MLP neurons of a small language model. Each row is named by its layer, matrix (down: output weights) and neuron, and shows model dimensions 304-431. Each number is 500 + 25 x the weight over its row's rms, rounded and kept within 0 to 999. Numbers have three digits each. A neuron's up and down rows have the sign that makes its largest values positive.
A block is one neuron, or neurons of one layer that tend to fire together. Before each block is what it responds to, as a language model described it from the Wikipedia text at the highest values.

Description: Table codes and word pieces. Continuation pieces of abbreviations in sports tables (country codes like LAT, LUX, PHI; headers GA, Local time), plus mid-word fragments and "age" in "at the age".
L5.down524:517482459492517492537558523482488468489517504527500527520523514495498525513511511490495498491487456486510482482467505503512517460508498456526513518531509476466490465493526503501485513472517472480523505520503482526499513478513486511458499482480530522493484504518466527472467445523518480493465482494478472487516538444498489539522482456454568504475492488534513477481499511497481504491505

Description: Clause-linking connectives. Words that open a dependent or elaborating clause, usually after a comma, such as while, as, being, than, however, though, so.
L5.down651:477487533517507504538520505533517515501520472494524473483521508476496528518501522486508499500458475491550508527469433468458480497501495470502479501502511541466479478512556494488463523499518542474498507476477505510456492482535507497484521540456508465503458528536502521494504510502484475452529483496535524488486545466514483490487472484506503514482500506488482494499514472488477537487515

Description: Adverb -ly endings. Adverb endings (-ly, -ally, -ionally) or whole adverbs, often just before a participle: locally produced, federally maintained, fully ripened; also well, North, South.
L5.down1738:502493499493499472511485522530489492479478496488520451520516523515507544520469476480505476471519485517489519473522528488496482516526574521442464496551500501491510488509503513497490500507465490467516512517499505523511462483501552510518526497533557506494515461494466479495476489542529509479490536475478513510487550488495468495525518470536436456496520537539484542499506469500487501496452

Description: Sports stat words and tables. Sports statistic nouns after numbers (assists, goals, pass, batting average), score dashes like 129–126, and pipes and = marks in sports results tables.
L2.down34:488515536501504479491480520493463492492510487518513515485507497488495497494501514519528479535502487527495514445479503554481521530483425524503472525515519456509528483497525487536527482507485499498531519524499504499482480474514500506467494499498523478497491493458510478501485480494549528486504507507491493502480462507489504535487491501477486495482548497522468490484496534505518458535461
L2.down211:505507477517514436527507482522457494513473532518486514497531464511481510471520546452507488492507493478519480514518534508518502505490487508512506499488549525487500469509503512488520464536522494502489503509502506524545517469474497488540486446493477557488471537517485458505525482505479487473488524501485481507459455463495498502490466501480497456499459489489514524457549550480504526513491
L2.down265:500490538503471483485469461470536479539471491525491477522488466499512471480459501492508531497472467489491543513538480491520518511471518457464474544484489515470531484467489501475490477469491491472498485479506504518499522485486498554497544498535547475500495475496502524507468524509516508512474448537482535507517495512502491505520503474501507516477482558502486492573510479514525499503530
L2.down307:457507499482514490507499514557450497459493515516488451503517494484516469514503511479524488506470500476507513476529482537470536478476520536541505515492486515506457549489537481480521456503532496488464540539496493521471528491523510454572500524486497543547499525533475491528513465523479512496520486504540477532480509537511466508504469502522504494512505479482520466526448490497526480470469
L2.down509:506447495562508450508494559498473548527482519501491509499549508481462478502476526467489464526485474529508486512467498521492507521529519517525507495509515521535506508493534510502467489477480535564471564470504499506484499444502471514465511515478519493519488545485520500513501504554509459520477492482551481534503538548469510481504496523515490501493520559485481439521527522488541512491479
L2.down686:467483506526493555486463492522508501496464550500593417522498513492514540459512564523501538495490472470467445492472497517500507549474517523456509498518487494488522528470512547493474477476496497486503487516522514505510493480492486550481483457485498503508511513513513487467526489487512533501527506529503504512512502539530535466471514532504523527478429470503487528497501499508490449536528
L2.down696:504518486499481515478512497497504506490520543461560455508507538508509508552529516542513504488479505456487464529480504487460494540546536523517505525491459501493484483478483492463490505495547467481477448526510482500487489493483497527529481490470489494527507508438496554485521536526516478481497499459485499499499518450509494463474504530486508477517481456496464522502498519486471478489581
L2.down714:481506526474470483480459524478497510488489494519497513518504487448466498475452519522514501496518468470487477513530516516512507510557495490485491474502543502507523494495496523465527455448469487519483546505512534513467504508474493514504430494532537527537498487467513508478505498510535508494482472473547482514515470515523532510476467522518500501499489527503519481494513514498525488508487
L2.down1008:490485518523476544510471482502521495509482438526525530463529502468514490517483489528485524502526473507503487489509479479505491517499537474524482512519524471484491468496541468470529478485526501499468487536489538470508494455506482523514478517492499514509550434529460512486500458523518480535518531529522528518506478504488496492493525504510460495476494542508501506479482472507477466503540
L2.down1290:481506506494480513505475551479459510541486517521485466514498480518573490509498486490476531489457512491513460495493515504479486474473469510513466548506452518509500465492490487543497475496545530474504486481502505514493464551514470500493485511494545528519472528532532496503524475441493526508513544527498466466473509504483476520543518516488534502509460520491450532515495470499472486530483
L2.down1367:456501507493529485469533565523540520501521520510444487508503521489486469528521494528446509515517451481519511525513500524458484466511497482499489503490477510501525491488536517528534519509493528503521495526507476471486506494478448555515467483511466462499497499476510503473505505515507503477484484536520484503502497441458429473526512475547493501462489509499472530478482500529489504467516
L2.down1446:446546500529509511533491536466489458484499486432482518470508497492483522539500512515543517474496472505487494504540533509484511523484469474421542500476515487480491512489494505504472523528502504483525513481523520463520482487507451474464479488513484483492506512521464500463527479443519450458489516543514518463465507519553457514534494474479502484493492494519491476514506534513495485498513
L2.down1577:491472517499478522515498487436494502496551535510457449545521539497526539505548508466489515566492520476478456505483470514463483499508521551539490506489470537499472536446546516489524539525485542447486483491470506515468539511471522488480491494458486498482504497523513483492479502546484530517500535497476536515492516524542459431501515510464553527513460480512524471476494525431534490509525
L2.down1635:504478550497512479534482474536496521453529510515491504513497523500516517523449499506465526471483516501472492494487536499489474536537464489508478526458493501536458499509512504523493506523471494471481495487519513497514487483498522498536486492481493485535468447501542505513492490516493441509518509471460544517496516545486444522474542476499487500495517542497521515508507444514506505468500
L2.down1918:520478516466505523493509486463531521498531508508519502521457501523539479501505507500535421516535496480464487526503483505464510480554496509563508521467530551502482487523487530486453469545472513524472482552514492458507535500511488495490497494500504481482531461531463498520504544507518466495501514496495503506487520515488503540473497524517468515457554492494499485519535497469538512547518
L2.down2004:494530456462492504462521457472485483521473470465550512456518533481498514506470451523459559491514500486510481522504486495487505487475502489521485494466488495428534498495534517483448532513471459508487497506548496497522519480499532485511496467492532461518538558490516448485504540503508467471497494485504512507457529503466490518483483515468481481546498515493493446517439495464479509500487

Description: Critic verbs and awards. Reporting verbs after a named critic or publication (wrote, said, stated, observed, contended), plus Award ending named prize titles like Gopo Award.
L4.down148:530529522495514499501510492500487496461531509545504450502489480540474506488522548529520479494498525509561448528469525476526499499481496488489537463518458505471490485499468548479529539470477512475496491484509506536517504471566492468489505493487484460521484523423484474460524539518480479469524515475525501532474538466549507441499501545501525485476475513505515459525486507506477513490527
L4.down750:462558547518530493479505483482502490514550489535496549472525526516509541532500508501483498532499560475502483531482543469544471491498488535510516460508534507495460486495493508522481504503483502492496512496476480531525515505545526478477496490470523469505490506448492479476466485493488498500517462501523491482483520530499517476604464507522492526518505500482509443509469519534449510452513
L4.down1079:540524466469539467489500506519503496506506499523504475493500510469531478485460495507537488498489510505477487504515503448469531534517518486473458505510520514504472540517482485506514527475574490500485501484496448482492527465494503527466539468491474486521443528512506496505465499527473527487507500484493560523577493474497523471486479457462517473501509510530505529521479510513482483493531
L4.down2022:485527506499435472501493541484502519507498501556492465545507541482509493474523455496504506500476539503463520476485510490467492519461491479463520520522497494475479490469512460475507535497529523519491505463501484517524527509532492473517530497479510485484477506520479504466495504499551526498532535510505544512474502516485491498544489503516489462520450535495521504520454493496473498506458

Description: Age in "at the age of". Mainly the word age in phrases like "at the age of 83", "since the age of 14", "age limit"; also weaker hits on number, young, and table divider rows.
L2.down138:474456477515512540527516504482455502528486498482512557446526481525503507499529524497503527512494525496535489506494519470455462533511487510498518502512502523494503503518515537498513493509509476486522493512490494482466499497531499533467556498502483538520486495554504553509502532512512542468553561484523505537448543482542491514522500473537530491525486504523496495517479540488528519518504
L2.down155:513477504498503468504498510484468515498515504500537478479524507510489495505496495485567469477472545505492498543515523469531495512509493489511477461495541457454527517505506469482535479555483482493462542507536511526511513530500525508510489488526489548550521508490496445492470524471501491484503488523505500471558481477521483525530505508489463497545525497497511496490486532480521505486490
L2.down158:506449468517523483488516529497514501534494493504498483510477496429511493510515499494530490533475486484473468510487467442522487524557513459503504517516488476550506480483502523556527541526460520507491538499524497481496471455519475486552531532514480480491485483503512522507483468492422533472492485505501503499499506489513481477551513513467483492520558504508452487501469502487494550451463
L2.down466:487471488531540531536502474472459510539504491529470481525517484503525492502512511535516467562463495472485547508466502469523534523510525514536489529546455535489488469487519561471497475553551548488474509547441495551469487514496485501479515493504507500479492521496509504518546507502489518505538536501517466495474505477464501464550457468480478509476497513508533505501446467471491502551540
L2.down511:528501497437489482512527488491471497488515504522481539489474505514532472480529498469510527512482517519492537476530465556520499481506519457471501455464540507499505506442474510509460515497499550517465519496448524509495494463483497521519531470523522555483481512472454519521478511519521537474508518508539468518466500463513543494458490528494523513547530438486511507557442514492502465497498
L2.down549:498532486556509442508504507473521510485513506481495495551463495479498474459457491488495499515514508514470509537487487512496467507468486495517541535489576496466504509430430492467513529519478519520505511501491447489480470497483548467497467531489498474477496484462510458482485487484456441497475514509508493512490477488529487501453524481513511484484532527511496476471450519470491486469503
L2.down579:456465513546519476493488526555507529466528515493489495501502503510503500501458465524456486482475486509526520520539513510511485519483488496511494547481488520524499468494525488505523508491471509507560459554523515467535527495499492528499507532455482472502530525480510517487494487548523457543490533530483510496502512491459495476503470510509526463511498467531508510505532470540497494461505
L2.down640:491516490500518508497521518558533505536450543508506531521521496514481549500515539446526548475565490501489507499536514484512526452516514515497542464501480497515560566501461492507505509508446462493513539496502444489519489479495489529458511477533507517491492525523476515531517480502468520494468479511509445519462522473505534494477497535472525491541514478544479497534445531544494452512518
L2.down994:494475501493489479461456507485515476459465521508498503520517501512485507543497481525463504488544489490517483503508492509497502550503484496482498535512486507477477493490547511503504492508482475530500497489530471483500512489499501499474504491460480485494503454497535511476520459524503477507503515489494523533483531508506477473508487483506524458494502500493512506453533490485520446460516
L2.down1063:483529515474507478479463507523476520494526468550489493542450512499479484524489482531492534530492496481487480493474529538554523454516511469489466522472520488489514526487498479510480503483422483517496529456531484537508437468482516492467515520522490497503486510491487496480502509522458489507496507530514481483508498505458572546501527517495519511540486545526495481540515532511568481493480
L2.down1115:465504550539541523485502525492484492494506508519502492504499487519460474489514470512486542531492490499520497513495548523498534489481513481480493507481539514492520474509486466484534515505486477490513534523527528507527498497492502485490494545489528457530468488491523488455509508488525473536483531511523485528458514521474529523475493522494505476509532486512469504497528534490530490556483
L2.down1266:449495476519472470518488499502543529513503498462488499532547499478509473495478498498453492528533528534501517491507495465508465520490492456500513498505509553537512536540468463511512515479502497509519528550519475525489514498486487535536509486525476474519493542502516522527485453473509487537465532520506470454495500528503522525455472455496467445491489481533494515504496515485528484529525
L2.down1401:520478458493530491523484490490489515518502505517515454473490478466495489463486491478479533489524551528523490522527536461455468496503464525516451507509509498487531505548507507477432484535498486466538497499539480539513504514459492499475500475511533490465524533509502514498500487524551508493514548493495500493517533475493469536498494496496496472510467509552508506506525539526518496525518
L2.down1572:509525473508529497554504485516508481504509503469481488497486483483496482473499465510498423518482514495515470528461485471488491492466488469539517487480549486513509488514469536491510479511504513484499489514505560451484539520503515496491446485485532518502449538540500517520502498529505540525480465479515512468502512482545549495492533477486494476532506488530489442457454515462492508496478
L2.down1640:508496504473431498484494470489519503547555482521548507495469514495459472496472507488506489517562517489511514532506528549505500496476484479493446523515511490473515510456496492471509514517509486535511531535502495482530507513481463485490469534478498511500508480507468557501497484451467538472477498530509484515471518485476519496527511446441507486487518521503497492485483496520512476549502
L2.down1959:498545488477523504477535510511509540519501495458507507471519501459537533524499516532498514510494521505518538508469493495454517520505528517486503508544500510523485513494482494509527528475408470503511508522509496481516522526499475490461446527457480435494521510480498519521501511462525475511474511491519496512504499502451496539482520500493482531519465507509512499483507543477489480508529

Description: Passive past participles. Past participles right after a form of be or a noun in passive or reduced-relative constructions, such as was organized, is derived, laws applied.
L4.down864:517557529529494527544459529491483508505470526536512525517495450488494514524483499498515493537455571522501513475512510487482509521494512504494533484557454482496547516466503503500561475517503558504480504492499511479515478522519502492463526472480441514494516531520527526492503508495479547492466450462459510523488447504526480530513484467529488448550469508519503511536462495491496545465497
L4.down928:521500508495506486454479457531470484523554480481518544487501529472489512548538451497473488472501467509445503498506470491507509467478534479507482462490495481469517515489532472489501520497525525514531516483457472507482519508516504482496496522502444524492462475486480506528503514528509516479504507514507535497482494504510428544465502509500488481496504526483427507476515455486504481508544
L4.down1336:487499499559489500498495544485477475496535509519506459543503489549516482456486491518464518534433534500464489481508493473468475501497497474536492467501500505513456496493478529503494501502548526564515513507505475485505481499473551512469464471457481489511482485532486488501489488508474513485535512497501537528495493494501522523499503454486469491460491508473500436460476470509518526466489
L4.down1702:535502475485470526513491524524492512528516486477526526514478485490479540516532511474498506530514526501511509498517552490512475508490502520483515523491493510516486476513495514470523523528449516487526478489488509456489515495488512480483476507453471502518529486496494536501469501543522464487483454496520466510472489505468451450456474482521513504551482476488489553494472482467541503498473

Description: Sports table score tokens. Mostly the en dash inside scores and records in sports result tables (W 129–126, 28–10–4, 8–8), plus table header cells such as Event, Score and Notes, with weaker scattered hits in prose.
L4.down193:479469492432505524481528459488505492532547480535510529488470528509496515495511531513493487461526492460481524485505504493517510485530508507517509532517458526501509528504549489507508508515488481511504492523460492495488546459496487495471483487510503521469519514513487496494464503477514508507496542508536522538499488510483487475517486472531486521498494508521481455521519479552502476495488
L4.down820:482523507493505523488519506505463465508506504486463527466470482482469477469529542505546517492498505524506463512507526506495532488506504476474481560478491487507485527513525530475537496548516506505518487502463464481504489537511520492507498469495497508502507494476473465439512495473512503492494499504502512544513505447517487469484519491515526476504546489497475495517523481480497510517512
L4.down958:503469510537475502506513490493530483530488494476517535470517471503478491504519539542491519467495529483500507558490545526512546527536522499478495476483498518490505501473455487495451502539498495526450480469460508461478500490475450473534478513490493524487536525522515513480523406516537504498497472503479533527494492504474496481486478475489540543515518496501530510492471502469518504500488
L4.down1108:558531489465506500491559514503521463472514491491494503484480491472470496515509504467474482461486492487543545502505508483483513511504514520488456538517475479482484499488495496503523484518468477496484517495470533519537500491521474434528558526477477529500462498480516506468527519492519508523502461478528480498518518507526532482479462470545542485483522505515456508492501483486514477483497

Description: Clause-opening concessive connectives. Contrastive or concessive connectives that open a new clause after a comma or period, mostly however, though, although, while, and but.
L2.down144:502485491493459478541460517508479489468469499507497518485507545506464486487540486467488510493495492490531556518481511512495486511521519539488526512494479490451536462530513511521498509472511499533474498499482471508529497532531524495520498500509490506508526526511490415487510508542477492515474498510483461472498529464479508524486514502503484531463501499529505516469493516495431490510498
L2.down226:483501516479473493516521508488517452532488446488518497511482535535477479500556498528498570498479501521526514518462488500458492527488480475523471515495489538508535490495456504519515521475501487515482518511479500501485530471521512487501520466494516471501512497503486489495511495515479549506484533485532499531542500501522477518504447500487530508480506499482492498504465482448479476519518
L2.down314:523527532540504548526492525492533491529503530497503480475563500511506511548507492484547535499484556491544511477450500500529507506521506472525444523481542461504463525472524457547497548491532530495523528460485484503512486552522486466458510550465522480539538514487498512540483492487483497467551486478502508503483515485497545468531514461522449508539514528514505494507495501492485505493503
L2.down441:465484494506532513501505491459520523532470502475488531510521482477505497483521467505501527499528470511500546529509474511484502509510510537515473478499515498505488494459496520480523500513501472511511487527510473496504526492506493497546451527492542467540497508532465474538463484533516467526487509441518525514519511499477529424503460468495493510493524481495515473500494503524472521512479
L2.down450:479507500490519480510535500483514500513490476471498493455525500505500485535533496535510515492528510514506495487447461481517497537492513510496476479455531456495518504451516515489532488505479458550467471524486465480510502427532505479534511489546505470494555472490461479428462496533492492515496452529486476517565475489453534460477470531491489514463473503468527481487498486488432541463563
L2.down473:543526530483521461513468543528464465484475433463507469478520482497539513500499512476527483466472480527456473511517516473538474515536486477499528544458527462475465445451517498527569486529479506503549493502512461500498462468504509520487520482496502498528491494502520474503504507483480493507487505526498481511523477505447488487522452453523467490468495536537487533516540507510521514524515
L2.down502:495520514495483524486537508523485502521483529449450474541513538472517551526459497524493458518539526514479492526483469512476541510504470504507530531516511524535490528492476540471491516516510479469489539486491530460534466551523493494493472466451513492487503499496533498485507500529481481503499514520476471533527479502553498480550493487473520465475504529530506519525504489477505458505522
L2.down540:497481499462500524528526471472487481520487503486482513525478494494518513488514482480498528480527494498481540486468455498528492548499521509498490502517510491518467515497502488526526540478530500491461465490479471490472528446494518487553490492499530507463504533515467516488488488512459469498517505488517483507542473527543547476487467476446515511530453541480491491496494473510493488505471
L2.down578:539464511478492482477517469516481480468472481460484496474510551538515496491513513504514519502510505482544482486470511515528510488501500526502504528507479495501470514507506470496522477515489481486497497530507533473512495466548498580508517554463511555524515492520481497478477517540462488499483457482505528518491512504496499532508465503484467498526476506451495495534510502515455572499531
L2.down615:513498528499518496528510496478493512514503512483471489473494486477516518485468512518531502492526467528521507534501550528495488480508486500511497502507509488466488476520492487491491505511520487477503520502526506505493470504525501472502432502460532494505518544469505509532516485484537507510517501475517480522473481442500550508494494514495478514528509510501483539556508518535543464502533
L2.down766:509504538486505477544487485474482478453517472519484483482504498491520535492531524442531487485569477498518485485470504479462504514532506495470466553493510500530502504514500500516489534521511514552484531501553495501490516477508475512522501487471522513471488462507508537494479512493555497486489559498523534479495497495477494473487514455484471506513458480499507506492476485495478519513499
L2.down1218:481498502492497452520494540483528512473509456496489495527513495488530489548507486495500522488494527509532518476497470493521521511494497518477460506470462495524519503503486486504565488447469480498479511478489470458521531497555478508506499525482529520477507469509499469486529512490490472541481505468522545560513502497514544528457488491464469521516523498454513455544463492485472513516457
L2.down1652:495504499478498470508546513516528491589446489517488514536504499500544478528492521479500498537495512514519480500482489511520442518463516532515477476498477475527486451508519472520501510502511498529527491541484454483422501490546478509537509514513535484520467487558514494468448497523467515475547502494501496485545535484505489480471451553492523477506513499479521487475480526512507503508533
L2.down1667:479492469502494523521517555504478535549465504513511468495477533528468503501556518487467482530512516516482489480455533480552515496520528508509495487516503456510524481504548521520487506516494498493532523478458493511452516508474465533508503469471477578525530532483478517501488488475488507534523497537483529450522517469506463492491480488478471509520478508507503515490492506470486521515546
L2.down1854:508488497509520497495514510486498502547499501428493485451518521499454497512504504509542527487503484505490489472456516478506490496500500521526460498527517520546489455506496548490477542469497499499504515491482488497445540434507517469557508476512467478492465489489486479490471459479529507523510478516506519538536536500480561496506493543542479483521499495527509496485516477529429462505519
L2.down1987:477508553489557506491556523461499506536483499489463517437507515549482530531453473504506511507510486486426499510473484579467497508487516543534508489469527508498542524502499485491489521500562485456498487495486500471464482539524503566523472477529541517512526502509509504482499499538469513479458488494516490525508518458497507445492451508463452497432527497503491467541441466496492560540509

Description: Sports stats and word endings. Sports stat nouns after numbers (receptions, assists, victory, appearances) and score dashes; also final pieces of split words (cris-es, salv-ation, dilig-ence).
L5.down121:521479491527484472527465501481494489492522491496477522527462513485545502478495475468483504453478532484502488493518479506526507505496517501515522507504463510519454526481495484470510558497503507502486518507437524512459469460514497482535491481512537457505474503514502496478480499505484499526474469508491515509477561534482495507521507500513462498540541465489486503536491520504488524499522

Description: Sentence-initial contrast connectives. Strongest on contrast adverbs opening a sentence, such as However, Instead, Nevertheless, and also on relative which/that after a comma.
L4.down411:517513485499478459552504497454481507479524495474512524506518531505467521435468497447516493507507464481469512481505538507492514540480497495536473510542518528562496492487506533530532486500513492504503459523506486519517530498458503541527458513460521460493474535458493470502477499557481501535502521543521507538534482540512486494489485478490495504479520564524487507508473475505477529513483
L4.down525:545478504523455518480477480524524487500560515478554495509491537499543500546496482501522498521488477493477490466498457477522508504483488471499531478488484500498515509561503514512531493488516498523515524494521490527529496459520490472491532511502530488516504513489493531486484511528479480484485483542490539503504468458494521492510491442546495520482505508527550486541492481469456500529507
L4.down1326:532464491495510474454516521446528443479528505482498501541475498503519474515500462515475502557504504498514508483514491495505453504481507524496480470538489473474481490526461492468484505519499491520450520459477485490489514468529523474513489515490511535525524530522508481462527519500481506463506478518476504516513506496505515493511542518524505515515449524542471526508514490524509484505452
L4.down1398:489472531523505454520541473458493530506532492436454542524537515484505498483566523458488462478492511484450501489508499470496443509523423504495494459529518477482492441471527454489507491538482483509496544467516539543482531465494540457520542499520500516495499486481535499471439491517557515495498493501506501488503482534511531483494514516534511492484529491494465504505544523493497526570499

Description: Real and evaluative words. Mostly the token real and its word-starts (real estate, realm, realized), plus adjectives, adverbs and participles after the, was or is: final, officially, considered.
L2.down62:469491491522474452485465511471539521471451495494516472469454476521519512490513487504484509479478500442475477480489498522481526492482506493490531487477478520459502492462522476484490508457479519511517538525494472466511477483504474526518520522496494519500512490496484478498538527501465461453521467487502513509470502468477494544517515501502527502499495491474500480494487486526509490523478
L2.down249:510507522467515557522489476508499455554518505507500480521508473486489491514495487505516524516484493512489482461545517460495517510497490484508495524540525497470497460521496481560453468534495537477518511490493523495547495516503452540483465509482526458483501482548500514517510515492492508520493512514480470526502515519530533521482502512533505486513524489551521510476516517487460476521508
L2.down474:509471488511485523476544508510493526537518451494522470505513474499474529504487551488486475512469505497497517562531552475454497520476509500523495510515487522523497513496490517496515515498456506521534501529519501498514501480472536498482488501471490529508502486480473480506450529509511526520516549480495480496506498503495490469507520491508478478496521509528463530502472475492523522467478
L2.down537:522485507476513493500529524504487489491495436523511516526458476512503508473503478492523514535531488465525484512471538511512499501487447510473470493517477497510556522470516493473509591477473526471483465505474527490526493460505484473481508534542492475506483499522504494500482502468518544485496501524475471480490491542509496476501524479512465520489501521519502499503505489514475556525520
L2.down572:495506497454544507503509520464495517500493490513527484488507478480444481474476475506516535498500463498480497511520501494490472501494519523514465492506505473514519530475521467473484470519507497510505484463516545475511486523481508531500444472534508519524528456456545458512511476466511538502460566472508504505526521554500429520482528538537527503484509559536481480481480483484502516475508
L2.down897:486514484502541507519469499468503510536501471499468525524524530499482522465533500541507499490522537474515531471472469471516489495453512516493544463494522493462502499482478538507498514543476510503497532487463525514500520493497442485508505493534525528523494515513496535520521489489466481497490493515478545443519502499495548436553482458533486472497471496494498555475474518506515483490514
L2.down1081:485537548495485477464488481488473500562511457505476534475511498517549534513500471509515478508477495519508522533461512475495480471475515477517518474473518528531477502512523508493525475510481469481516519518539478514504506488506524517478503470568495501492487519502479537509497473493478468514484521504517514497519469506504553506497436467488466563522494521511500499501466492505519523485505
L2.down1090:523473500511492478493530487526503478487512482493505450460507503498502479502513516509511483526546480479461476533486497537500497480525499511482499492524495518468509483524505506525513483460516517510470494486527508487478487506461550478499506500465509536498495488493533490484560492499532484500493497461453510498516526570509447500469528526495479516461523499473506496506470501480460532513454
L2.down1369:529502477556518449483530562515485500513436507525508495530502511519467520506511494501525501497467513517463485455482496464513493511490508516496494473454470530450489484450496465491467498478488494487476522482497484492486547528514494502491512490550487544484484513539534507470497508487500534488466468508479483518507469492515447499492452531515447506529517526535476472520529497504513539505491
L2.down1424:501500517498530465546547562476501553499499527501529548535508562475461527503475487474516472461433523518507519512471482533533513515478545517493496507481507500547532530483500466557512459485486489488499538540494487488502479512503475497475482476529553494484484520475479471460495488508472464512479424532495560515528512498505460481477484493522452539519480524482447453527515506501518505500478
L2.down1463:526499508511481491468534496441487525523461498483498527479518473479511458495560508498473515492501504500486493519478515491545503480495509508527479531541479505503538483469513498560431513486571508511495488498495499466476502522493517498516531505464491476505478492490517490490427512498469535502504510490533498472527488508523502479469478452522468502492497460534500449485525478492477514545505
L2.down1502:490518477546455489479501501527488474463448506507476467493466568524540473532531551500490469520544493467496495504481495477517494526533552528461503470478531491491521494500533468496547518504499517508483485509547508490545476467486547455490495492511541541499503527500531477475493517517463485549493537495488497483496521528490521532530549470517532484469491507529488500469482490502457522539471
L2.down1776:484475480483466518477526463533545522487518503551499478473492560524517478508502545502485477504465514483514502530481536508489543487505537481502473525539496500518546478511526461518515529446509499463506504472475486477477544523492538495503575522490539522470447535476492502493490531432544484513517509489496535569458537499530479475504521488518550507465531482492489500514488469536453570498459
L2.down1816:463535424504522468508539489512514505541513484467449506527513531499518533487476498485503469503516509487544481489487515493492553508473472517509483504459533487492471492495492507479444515485472475521523485492498456514515494517523468469535497458498513514484497503505498516542489477468508513504482529516506482488489513487466471487504490499509479473484522523481478548476468510475540504497535
L2.down1956:475482513492527481526500520445525536538548504485502465486511495543474474490488513484484459496470481488448486525478540512454477531489486513448500507526509475530534490538496509489537490453496483532505535478479512517490478544517510507497488509478520588491495498475476506509460499427493462519489545543500501491487550513480503517534508481516506510494531511444494468525479592525549535508500
L2.down1983:490465497530477500517432535480555512488499480469512486485496487485489502520504504470533546491459494473488480518484515519525464504496481489473486439464476522480501495470469515488496452471458520491494495499544498483492522506534501491478536513519531520482492502520548528503494450474468512471531496517476487501513438502501517493487483516538489485465544460500513505486514497494543496508473